config.yaml
n_kv_head: 2
head_dim: 128
d_mlp: 3200
norm_eps: 1e-06
qk_norm: false
attn_scale: 0.0884
bias: "none"
init_std_up: 0.0279
init_std_down: 0.00698
lr_head: 0.0113
train_tokens: 1658000000
steps: 6325
MLP neurons of a small language model. Each row is named by its layer, matrix (gate and up: input weights; down: output weights) and neuron, and shows model dimensions 96-191. Each number is 128 + 32 x the weight over its row's rms, rounded and kept within 0 to 255. A neuron's up and down rows have the sign that makes its largest values positive.
A block is one neuron, or neurons of one layer that tend to fire together. Before each block is what it responds to, as a language model described it from the Wikipedia text at the highest values.

Responds to: Quantity and word completions
L4.gate1449 [116  93 200 146  57 174  96 105 112  92  95 169 114 145 141 141 131  98 134 150 105 155 178  90 153 147 140 107 101 139  86 147 188 127 174 122 152 107 136 117 122 183  67 144 120 118 123 164 148 138 107 150  96 176 179 116 140 122 148 128 111 128 112  27 117 122 166 121 148 136  96 147 125 145 112 110 111 107 121 138  85 159 109 162 160 141 157 104  99 154 108 165  89 138 172 141]
L4.up1449 [157  95  92  99 114  91 103 104 202 141 102 102  72 104 131 102 117 134 198 168 127 114 123  95 141 117 116 111 113 140 132  79 157 146 101 127 128 125 160  79  96 144  98  77 136 134 114 127 114 122  92 143 116 107 129 113 176 189  87  84 154  82 154  97 162 107 178 157 129 113 115 164 167 113 173 112 120 164 155 147 145 153 186 134 174 142 129 160 125 150  70 139  58 117 120  90]
L4.down1449 [131 138  85 119  81 103 124 147 135 182 164  82 133 128 124 196 119 124 134 138 118  91  78 138 147 119  90 136 145 135 129 118 121 119 109 104  61 170 140 131 142 123 163  93 155 182  99 129 121 150 102 114 150  71 104 119  98 157 112 100 124 173 104 178 149 135 113 113 119 110 109  71 103 115 138  85  58 164 144 139  75  82 121 143  93  82  90 129 107  55  65 121 144 145 134 183]
L4.gate1466 [162 122 113 144 128  99 124  99 145 116  76 125  86 132 167 101  68  91  89 135  78 121 138 102 154 141 133 113 151 112  96  79  99 198 111 141 147 116  97  62 151 143 120 141 187  95 163  88 120 139 128  92 107 158 129 162 145  79  89 153 143  96 122 102 102 152 166 124 102 152  68 141 135 144 129  64 135 101  59 132  58 107 151 137 168 136 177 144 134  61 150 144 178 156  94  99]
L4.up1466 [147 123 161  89 158 112 120 116 116 145 178 175 115 109  97 131 165 144 119 149  58 153 181 100 100 150 131 159 183  80 110 158 167 139 140 147 116 144 116 160 166  49 141 139 137 133 160 111  93 143 105  97 144 113 108 141 145 107 165 119 170 126  97 143 124  72 151 180 105 143  82 135 108 170 148 147 161 163 157 122 149 191 148  90 152 195 130 107  67 168 164  72 117 168 123  84]
L4.down1466 [128 123  87 174 101  96 133 101 150 162 154 255 142 154 136 149 132 134 163 133  64 129 130 157 151 149 201 155 150  60 141 166 137 106 158 145  22 211 158 161 126 112 130 146 136 105  93  78 125 110 131 139 113 116 151  83 172  88 157 153 110 100 141 144 153  80 100 156 150 111 223 131 155 164 131 141 128 178 157 112 212 139 105 119  89 139 131  96 138 139 124 156 162 169 131 128]
L4.gate2097 [ 81  39 228 139  89 149 144 133 137 140 138  97 121 101  62  69  58 169 139 117  89 146 123 107  73 185 158 160 108 131  84 127 149 114 159 140 117  84 119 100 109 119 134 123 132 139 169  90 120 107 125 148 160 109 156  98 120 171  61  92 124 120 172 112 119 134 100 126 106  61 188 103 130 162 149 130 196  70 112 105 123 148  76 102 113 149 149 111 100 119 146 199  78 115 126  82]
L4.up2097 [163 105 126  78 116 181  84 111  88 118 160 143 136 159  94 106 163 178 109 150  67 165 164  71  87 125 129 105 146 150 100 146 130 133 170 167 137 124 140 149  47  76 135 172 118 123 117 165 118 138 108  99 206 117 116 125 155 116  56 106 165  92 135 133 105 133 156 177 148 122 172 154 124 152 125 145  91  88 125 178 133 180 153 116 189 107 158 130 185 174 150 145 114 127 133 133]
L4.down2097 [148 115 148 143 139 152 148 132 140  87 175 143 141  96 101 163 148  73 160 131 143 137 101 149 124 166 130 160 151 168 162 171 203 102 174 167  95 117  94 127 101 138  83 120  92 188 156 125 126 158 114 123 207 103 154 110 109 113 132  85  97 105 164 115 136 126 164 117 142 107 159 100  77 159  74 106 102 105 123 122 155 112  59 112 136 103 169 177 150 121 125 193 144 155 175 136]
L4.gate2576 [ 91 146  87 129 131 131  81 127 167 159 128 102 155 150 134 109 106 105 104 138 171 135 139 169 116 144 124 134 123 149 156 185 114 154 140 199 129 119 167  90 199 108 125  75 106 170 146 138 188 171  88  96 200 121 158 174 144 150 153 127 196 153 118 178 110 131 163  56 134 109 132 144  88 147  62 193 128  77 103 142 149  84 163 107 162 154 170 133  95  64 131 123 127 147 159 197]
L4.up2576 [130 131  73 148  84 118 133  46 124 113 102 144  89 171 122 171 121 137  83  94 117 170 175 123 141  45 153 155  85 108 183  99 130 142 120 102 125 112 118 124  63 142 153 140 132  63 140 115 107  92 111 121 146 149 149  87 100  95  56 156 118 134 116 140 168 161 159  63 123 166 140 108 148  93 127  91 159 154 132 126 110 103  98 120 124 115 159 121 136 140 163 202 134 140 115 104]
L4.down2576 [164 121 132 137 166 142 180 104  98 161 112  99  93 208 151 119 149 145  89 129 152 106 101 196 126 187 126 152  80 127  95 139 132 132 152 164 130  93 100  85 170 172 188 189  71 129 158 140 123 167 164  94 150 100  76 109 101 144 128 121 138 147 172 123 147 147 130 132 165 103 140 106  85 162 133  80 153  98  75 171  54  96 161 163 131 119 133 187 140 118 244 154 156 158 129  61]

Responds to: First-name final pieces
L3.gate442 [117 101 113 141 136 115 112 104 139 104 138 181  81 143 155 164 126 154  99 193 173 128 151 186 139 113 122  85 124 105 141 137 152 144 138 101  32 120 151 139 125 154 138 135 135  82 149 144 121 104 167 172 175 166 158 137 164 119 133 166 124 217  36 142 141 192 111 110 136 143 118 109 155 158 168  87 153 133 172 137 101 104  98  95 122 121  89 128 124  96 133  66 119 173 164 140]
L3.up442 [160  87 156 119  36 110 124 150 133 133 160 131  85 148 133 115 124 183 126  82 112 208 152 133 181 113 149 212 136 187 162 136  99 111 163 149  93 103 114 200 148 159 170  81  85 119 105  51 140 136 198  95  98  97  87 174 173 129 147 155 104 140  74 140 123 165 171  77 114 137 141 113  56 169  91 144 105 142 101  93  86 149 126 160 192  85 124 137  97  99  96 133 121 122 117 130]
L3.down442 [118 119 138 224 100 118 152 184 101  81 134  87 112 102  82 171  67 129 140 117 140 150 145 147  64 115 173 134 123 142 151  74 168  74 176 149 105 141 150 153  79 145 170 181 106  83 123  77 159 116 121 163 166 119 169 141 179 114 166 123 141 170 104 225 134 139 154  62 172 172 150 144 165 154 133 152 146 149 113 129 134 134 100 129 100 122 177 136 104 175 184  59 132 149 207 100]

Responds to: Quantity number endings
L5.gate746 [ 56  73  89 154 142 171 118 118 153 145  96 107  96 101 182 152 124 116 107 149  99 135 111 182 114 158 156 131 107 123  99 194 129  90 170 149 157  96 126 115 119 136 108 153 137 131 126  61 145 171 102  79 164 137  84  97  72 153 135 161 120 107 177 219 141 117 201 175  73  97 128 127 167 136 108 117 146 156 124 112  57 121  79 141 118 108 132 143 137 133 132 188 108 122 143 117]
L5.up746 [ 54 130 126 146 223 153 140 167  93 133 112 163 170 122 116 145  93 116 133 101 131  91 123 160 112 142 155 114 128 155 153 117 113  77 102 180  98 155 116 134  78 166 123 117  97 147 160 133 132 110 140 121  70 139 121 123 169  66 118  81 145 120 141 208 161 114 154 153 117 129 159 129 135 127 176 138 189 158 165 141 130 127 108 167 122 160 132  94  44 144 119 127 129 150 147  74]
L5.down746 [168 106 162 162  70 138 105 134 175 192 141 126 117 102  47 121 116 170 142  56  73 146 139  86 133 201  89 125 103 168 162  47 145 106  60 142  74 152 138 148  80 162 112  93 106 115 115 152 122 128 100 116 125 156 149 135 255  95 113  92 137 141 111  57 112  90  88 127  84 128  92 152 141 111 114 152 135 137 125  96 126 134 190  85 159 124 160 111 147 130 132  70 137 123 126 120]
L5.gate2050 [116 118 198  86 138 143 152 119 111  88 143  95 125 135 134 101 177 118 155  79 109  93 144 160  69 181 131  88 118 179  98 117 159 134 133 147 117 149 128 149 142 125 151 146  59 136 120 204 137 139 106 113  81 151  51 173 151  98  99 104 164 136 126  95  75  93 126 135 131 126 130 159 161 104 152  95 163 115  89  93 176 143 114 157 124 122 114  94 135 112 106 133 140 145 129 139]
L5.up2050 [124  71 106 145 130  90 129 187 159 185 106 136 151  85 105 159 118 132 140 183 103 154 192 122 161 111 173 103 100  88 151 102 110 147 163 130  82 178  85 126  84 144 126 159 178 124 140 120  60 128  93  57 153 171 146  88 107  78 126  70 119  70 145 139 109 135 173 152  98  83 150 130 164 130  92 151 132 160 145 150 142 174 148 151 143  92 165  78 154 183 116 169 132 118  82 143]
L5.down2050 [120 135 137 151  81 103  53 119 126 138 188  79 181 161 144 127  96 118  69  93 103  95 100  98 161 164 109  69 130 140  99 112 125 103 112 155  99 146 156 122  96 138 138  83 114 112 156 101 157 120 122 130 133 133  79  68 130 111 137 119  94 111 112  91 150 121 156 110 160  88  93 153 115 127 107 114 101  96  98 123  64 171 120 155  91 163 116 115 166 128 164 123 127 153 113 115]
L5.gate2073 [122 131  98 108 135 141 194 131 184 154 105  43  56 167 138 187  90 136 124 108  88 114 159 146 102 162 115  98   9 188 143 137 118 132 112  87  68 130 185 121 128 128 112 143 143  98 115 140 118 170 137 172 112 142 146 128 135 158 172  88 130  46  84 169 146 130 126 120 130 117 172 151 109 121 105 121 113  90 113 143 120 120  98 155  99 162 196 117 116 153 135 132  80  90 178  98]
L5.up2073 [148 111  48 119 170  85 137 104  67 150 128 124 118 126 131 131  88 125 103 185  95 111 157  93  74 154 213 126  75 187 142 133 137 149 108  79 123 162 125 102 103 139  73 118 164  81 204  89 137  93 106  96 129 105 159  55  77  95  78 116 139 101 103 164 149 171 150 120 151 172 133  39  82 157 141 132 117 109  83 153 149 164  90 187  87 133 176  57 121 123 145 125 165 155  90 123]
L5.down2073 [141 169 145 122 195 147 136 103 213 123  42 136 105 144 138 181 103  82 179 160  65  87 115  90 128 195 161 109 149 161 135 160 154  91 168 167 133 142 129  95 107 175 108 160 198  77 125 157 136 125  78 111 138 121 146 105 127  85 100  98 230  83 112 152 109  92 146 114 153 151 150 163 125 125  91 111 129 123 131 128 119  83 160 197 150 134 126 115 170 166 184 132 144 150 157 104]
L5.gate2755 [165  72  91 117 133 129 147 152 174 103  76 155 104 189 178  98  86  87 140 152  99 100 145 135 104 155 120  97 118 157 169 186 130 183 153 128  65 116 161 212 144 141 132 136 123 109 101 152 100 134 154 108 156  97 127 116 152  54 163 121  89 148  62  82  63  98 188  43  78 136 105 185 157 110  95 104 102 118 116 147  86 131  74  97 136 139 136  90  79  92 142 153 191 104 157 128]
L5.up2755 [134 137 140  97 117 148 170 117 134 165 139 104 130 130  80 168 101 116 105 175 117 133 104  79  45 124  73 114  92 128 152 104 109 134 156 138  77 115 142 139 132 173 159 127 158  74 137  68 168 145  97 133  96 119 127  83 194  99 103  68 153 101 111  76  42  57 157 144 108 165 161 107  87 132  80  73  87 193  90 132 130 142 144  65 153 184 127 121  98 153 145 175 125 111 102 129]
L5.down2755 [ 86 135 214 159  99  79  86 122 107 118 105 128 188 120 144 110 161 167 107 117 172 107 140 174  88 118  94 104 132  66 146 121 162 166 129 152 167 135 123 135  97 120 138 105 176 119 159 115 118 136  95 122  86 142 108 138 175 182 134 100 150  91 133 112 131 108  89 170 104 134  95 137 147 125 140 124 125 120 186 100 178 140 164 153  76  48 117 158 105 147 128 154 117 123 107  66]

Responds to: Mid-word name pieces
L5.gate102 [111 115 158 117 148 125 171 122 156 125 125 180 112 127  77 129 143 155 186  99 140 148 126 105 138 143  88 147 110 187  87  77 129  91 136 124 104 117 144 185  86 119 151  76  68 150 169 119 138 159 135 104 123 102 123 126 111 217 126 112  86 153 104 117 127 193 159  92 113 114  83  89 144  93  90 141 127 145  97 149 113  54 138  71 110 143 112  75  90 130 122 145 181 134 142 129]
L5.up102 [126 179 159 159 159 136 168 109  82 110 131 125  69 150 132 101 100 151 178 133 134 124  75 169 101 118  55 115 140 150  86 102 190 129 107 126 198 153 123  72 103 113 160 152 167 136 150 137 143  95 142 116 123 113 132  95  94 153 127 121  91  98 111 132 148 110 166 156 109 128 125 136 114  87 150 149  77 115 123 111 115 142 128 120 125  84 185 162 124 110 168 107 159 116 127 115]
L5.down102 [112 139  96 150 127 136  73 150  71 166 124  78 121 127 203 135 128 139  99 126 117  81 141 163 155 156 147 140  99 124 142 183 111 177 113 103 117 111 104 123 124  92  80 115 152 127 126 108 125 209 126 155 138 160 113 184 145 112 111 113 137 154 125 102 169  66 126 145 166 122 135 112 124  99  87 107 159 138 175 154 161 157  58 103  85 172 151 156  93 141 149 131 135 109 111 142]
L5.gate959 [123 129 159 127 149 119 136 115 131 134 152 170  74 133 113 124 155 184 127  77  64 115  99 191 127 143  97 116 228 110 172 168  78 108  99 125 151 136  94 142 148 146  88 117 132 128 101 176  66 108  90 189 126 143 134 165 132 131  78  86 153 117 138 114 113 125 140 136 118 166 101 139 149 179 106 129 117 136 145 106 140 120 149  77 111 150 131 126  90 131 181 138 118 128 161 171]
L5.up959 [156 152 161 159 149  91 189 137  86 123 128 124  93 152 126 121 139 170 110  90  86 154 129 132  71 119 143 207 140 201 209 111 141 110 119  89 185 126 201 111  88 154 130  75 104 128 115 122 131 131 165 176 155 113 178 104  99 187 138  78 150 124  74 136 126 150 110 128 163 130 140 158  91 182 116 123  83  73 174 118 103  96 127 102  95  78 157 125 109 141 151 157 118 161 122 143]
L5.down959 [102 126 105 116 119 127 137 135 113 191 134 158 130 109 141 164  73 137 133  85 150 190 162 131 121 175  77 159 104 103 145 120 153 152  80 164 162 108 120 121  94 160 103 103 166 107 106  58 148 120 124 141 140 137 143 111 127 118 127 158 108  95 156 108 135 127 139 160 169  81 112 106 128 145 102 110 136 123 156 115 127 139 190  97 155 140 167  79  93  80 189  50 117 103 162 132]
L5.gate1661 [160 104  96 137 123 171 144 146 139 132  74 112  69  72 126 120 156  71 150  97 145 108 125  90  94 144  91  78  87 155 120 130 114 134  75  95 113 165 148 112 100 151 127 138 107 181 168 131 136 152 152 117 115 121  97 127 131 121 159 168 151 150 141 147 145 126  67 178 182 127  73 146 110 156 161 160 190 117 183 169 174 109 105 127 114 125 122  96 157 119 138 121 150 118 114  92]
L5.up1661 [136 158 133  76 135 140 183 164 137 101 168 137 167  95 135 141  81 109 107 173  85 154 117 174  78 137  36 124 120 163  90 153 118  91 160 146 126  91 106 160  77 127 101  44 161 148 146 157 121 192 124 129 113 157  74 160 136 113 146 122  48 180 109  27 125 175 139 120 186 122  99  99 122 158 125 124 157 135 159 178  94 154 124 136 154 130  94 132 128 120 178 103 166 178  98 101]
L5.down1661 [ 95 121 126  56 142 132 138 110 123 125  87 138 122  93 109 126 128 118 142  92 126 165  38 158 117 114 112 158  79 122 123 165 108  90 133 157  98 122 134 160  89 174 116 108  89 160  99 104  90 158  88 177  77  73 149 123  82 146  86 123 143 245 132  80  71  87 139 182 105 154 120  63 140  96 192 140 157 116 165 144 134 114  75 128 121  93  99  98 140 121 164 130 106 141 154  76]
L5.gate2812 [149 114 135 135 128 189 148 139 158 107 105 140 132 123 147 129 111 168  98 183 141 136 144 102 161 121  97 144 111 135 100 114 179  95 100 181 185 163 121 162 155 134  89 143 152 138 118 131 125 130 116 191 108 152 121  86 123 185  95 135 135 106 134 123 135 112  71 162 176 156  87 135  75 116 167 150  87 121 141 132 156 133  72 107 100 145 146 141 124  91 139 120 131 128 156 145]
L5.up2812 [ 43 161 119 144 158 148  94 142 149 147 104 165 144 108 139 166 146 120 192 128 156 121 127 149  86 116 152  91 139 138 155 196 130 155  58  98 101 144 123 118 150 116  93 118 146  85 154 133 176 115 158 101 189 125 118 159 121 145 185 164  95 125 154 129 150 110 103 148 141  90 120 176 158 217 104 158 135  84 138 184 163 140 142 137 150 134  93 137 130 159 137 148 122 175 130 110]
L5.down2812 [123 190 160 164 132  86 178 177 125 167 118 216 117 101  92 119  88 110  87 145  97  80 109 192 101 141  94 119 106  79  93 185 104  71 147 149 123 136 132 148  78  78 148  63 113  65 145  91 169 166  94 149  95 151 171 128 132 118 129 111 123 125 101 135  66 168 128 157 128 147 153  93 133 165 152  50 120 135 113 118 153 108 104 165 121 166 127 153  70  89 134 135 124 136 119 175]

Responds to: Repeated proper-name endings
L4.gate2434 [ 89  82 133 123  98 136 144  75 109 111 164 177 162  87 102 160  89  69 140  98 171 160 150 125 149 178 147 122 177 105 144  65 158  95  60 102 120 194  96 132 148 111 125 153 104 109  98 125 151  69 145 118 128 106 143 163 127 164 122  91 144  93 120 145 129 164 125 198 109 149 130 128 115 114 110  93  94 151 132 106 150 133  71 118  64 173 110 108 103 154 158 130 105 145 158 134]
L4.up2434 [132  85 129 114  94 116 175  98 128 114 139 179 158 100 144 106  47 127 189 155 136  88 188  93 109  89 123  59 110  99 112 102  78 110 134 164  95 188 172 130 141  41 113 113 167  68 139 125  88  74 118 167  72 101 157 110  79 118 155 130 183 132  98 160 109 159 215  80 109 134 169 146  83 118 134 100 122 164 101 155 138  34 119 101  81 129 139 101 142 113 153  98 159  98 142 161]
L4.down2434 [ 83 179 165 102 169 172 195 155 105 146 147 134 100 104 102  89 152 143 145 155 135 100 102 158 152 157 143 117  71  98 142 109 161  82 100 131 110 106 172  98 139 123 130 145 120 116 106 158 177  87  74 163 162  84 126 150 104 168 150 116 181 175 109 117 139 152 146 145 111 182 152 144 119 218 182 157 169 104 163 123 152 116 130 100  98 101 115  96 162 110 151 130 130  95 110 153]
L4.gate2633 [188  70 126 162 101 127 156 106 155 134 122 125 166 142 155 107  32  98 170 120 138 129 129 107 135 125 160  96 146  83 152 111 117  77 157 144 100 184 112  89 119  89  87 144  90 113 123 143 143 104 125 109 176 107 116 143  94  86 149 132 120 118 136 183 168 123 116 117 109  87 135  99 110 149 160  60 111 172  76  67 159 108  97 166 143 171 176 131 168 112 148  99 139 106 171 137]
L4.up2633 [ 70 101 132 148 122 152 158 130  90 107 110 147 124 127 152 109  88 126 161 191 149  90 114 144 108 170 152 154 175 128 138  79 151 106 134 126 119 162 113 123  98 104  92  81  87 194 151  89 108  75 136  80 158 107 132 151 103 105 158 108 154 123 135 132 127 172  90  99 143 159 100 130 173 106 119  64  57 166 149 122 114 130 161 142  65 135 123 111 166 120 170 119 131 179 164 153]
L4.down2633 [152 196 147 159 140 128 146 136  97 101  95 137 128 135 110 153  98 110 150  98 194  94 140 168 115 134 138 152 134 134 157 126 144  64 111 145 168  95 127 172 108 170 176 153 220 166 135 117 146  90 162  62 124 114 173 141 147 114 113 113 154 147 127 170 109 138 111  86 112 130 160  86 122 109 156 149 148 181 131 164 179 114 147 124 141 156 157 185  93 118 128 143 123  99 158 109]
L4.gate3051 [106  96  98 139 131 126 149 104 153 163 138 144 141 113 157 167  84  40 146  97 146 150 142 126  73 181 207 126 157 108 114 117 110 141 134 135  94 113  96 159 135 145 109 118 107 141  66 123 149 111 149 104 114 109 109 170 112  97 182 140 133 132 158 133 163 123 119  73 100  85 157  90 109 166 129 176 110  75 116 123 131  93 164 151 114 155 126 128 125 157 115 119  96 106 111 118]
L4.up3051 [117 216 130 126 130 114 160  96 147  96 138 146 125  83  84 124 106 149  61 166 107  87 171  90 146  74 165 137 140 133 134 128 143 156 150 120 129 187 110 138 156 120 199  85 167 120  87 181 129  97 173 178 119 153  53 112  82 119 104 126 147 115  74  77 134 158 104 105 122 150 126 130 114 110 113 111  77 121 107  69  87 157  65 137 100  97  86  85 133  76 139 136 112 106 146 126]
L4.down3051 [131 126 197 140 154 115 147 200 102 114 153 125  94 168 143 130 164 177 187 136 170 136  99 105 192  35  71 106  50  69 147  65 117  65  87 152 193 122 165 135  89  98 149 118 137 110  59 106  78  73 107 124 185 122  97 131 123 146 104 101 170 147 113  78 112 148  90 114 120 133 140  88 149 106 166 139 119 119 148 141 109 144 144 131 171 193 144 113 130 113 136 147 177 170 120  99]
L4.gate3137 [126 110  45 155 148 155 155  77 189  63  87 138 133 134 148 156  19 123 153 215 138 110 151 101 133 126 170 106 127 118 179  81 101  85 159 114 121 154 157 115 121 137 108  92 139 110 164 123 101 105 164 101 168  91  96  93  99  83 164 114 182 126 142 164 150 109 152 128 113  88  96 134  92 159 133 114 164 196 121 158 121 180 141 153  73 168 113 123 192  91 145 128 102 122 144 182]
L4.up3137 [150 115 127 136  77 151 141 130 130  74 141 173  99  84 146 178 115  80 179  92 138 130 160 146 130 164 148 154 147  99  97 114 109  63 143 144  62 157 171 129 169 113 152 126 116 130  88 160 165  92 163 181 135  80 169 190 117 131  79 163 115 210 109 135 122 185 108 103 120  94 117 154 135 179 138 144 117 149 170  96 108 129 182 178 127 110 170 152  98 121 149 136 130 128 132 122]
L4.down3137 [146 178 182 153 159 152 203 142 111  80 161 136  75 115 144 147  73 115 175 108 145  79  69 124 156 119 123 136  87 149 130 148 170  66  90 179 198 116 137 114 119  88  86 106 133 134  96 107 182 125 137 116 129 188 119 127 142 138  69 101 134 140 158 166 134 135 176  92 126 158 138 105  39  98 163 110  88 140 133 164 156 101 116 129  62  99 156 137 116 110 124 124 105 101 102 133]

Responds to: Number-ending tokens
L3.gate2461 [126 129 119 105 142 124 124 145 126 131 108 165 130 139 180 162 141 120 124 121 124  97 191 129 144  71 143 176 149 137 165  86 151 242 161 135 221  99 164 106 131 145  97 156 179 136 117 104  97 170 128 112 153 115 148 106  67  80 186 113 131 142 120 162 107 115 141  64 165 113 183 131  89 119 105 140 139 127  98 149 100 144 142 141 140 110 158 122  47 138 123 158 108  88 135  98]
L3.up2461 [102  95 102 119  95 113 131 145 170 233 130 145 153  98  92 188  76 124 112 126 153 150 154 126  79  98 155  71 161  99  98 190 107 152 106 103  96  99  99 124 147 141  75 188 110 153 132 186  88 111 161 134 140 122 103 128 126 113 120 134 128 117 141 177 166 148 127  77 126 105 124  73 151 157 116 127 168 114  93 128  65 104 138  85 166 186 147 179  52 144 131  75 101 125 131 128]
L3.down2461 [165 132 122 111 147 159  88 123  76 104 122 101 119 152  58 138 117 109 125 101 104 110 197 159 132 116 143 119 144 102 146 129 151 131 118 179 150 102 175  92 109 111  97  95 179  95 105  92 136 147 148  37  99 103 113 104 108 130 130 107 133  82 142 157  96  94 130 148  78 179 160 172 118 178 207 100 202 133  89 172 113 130  71 135 107 128  85 182  63 171 145 173  68 130 124  82]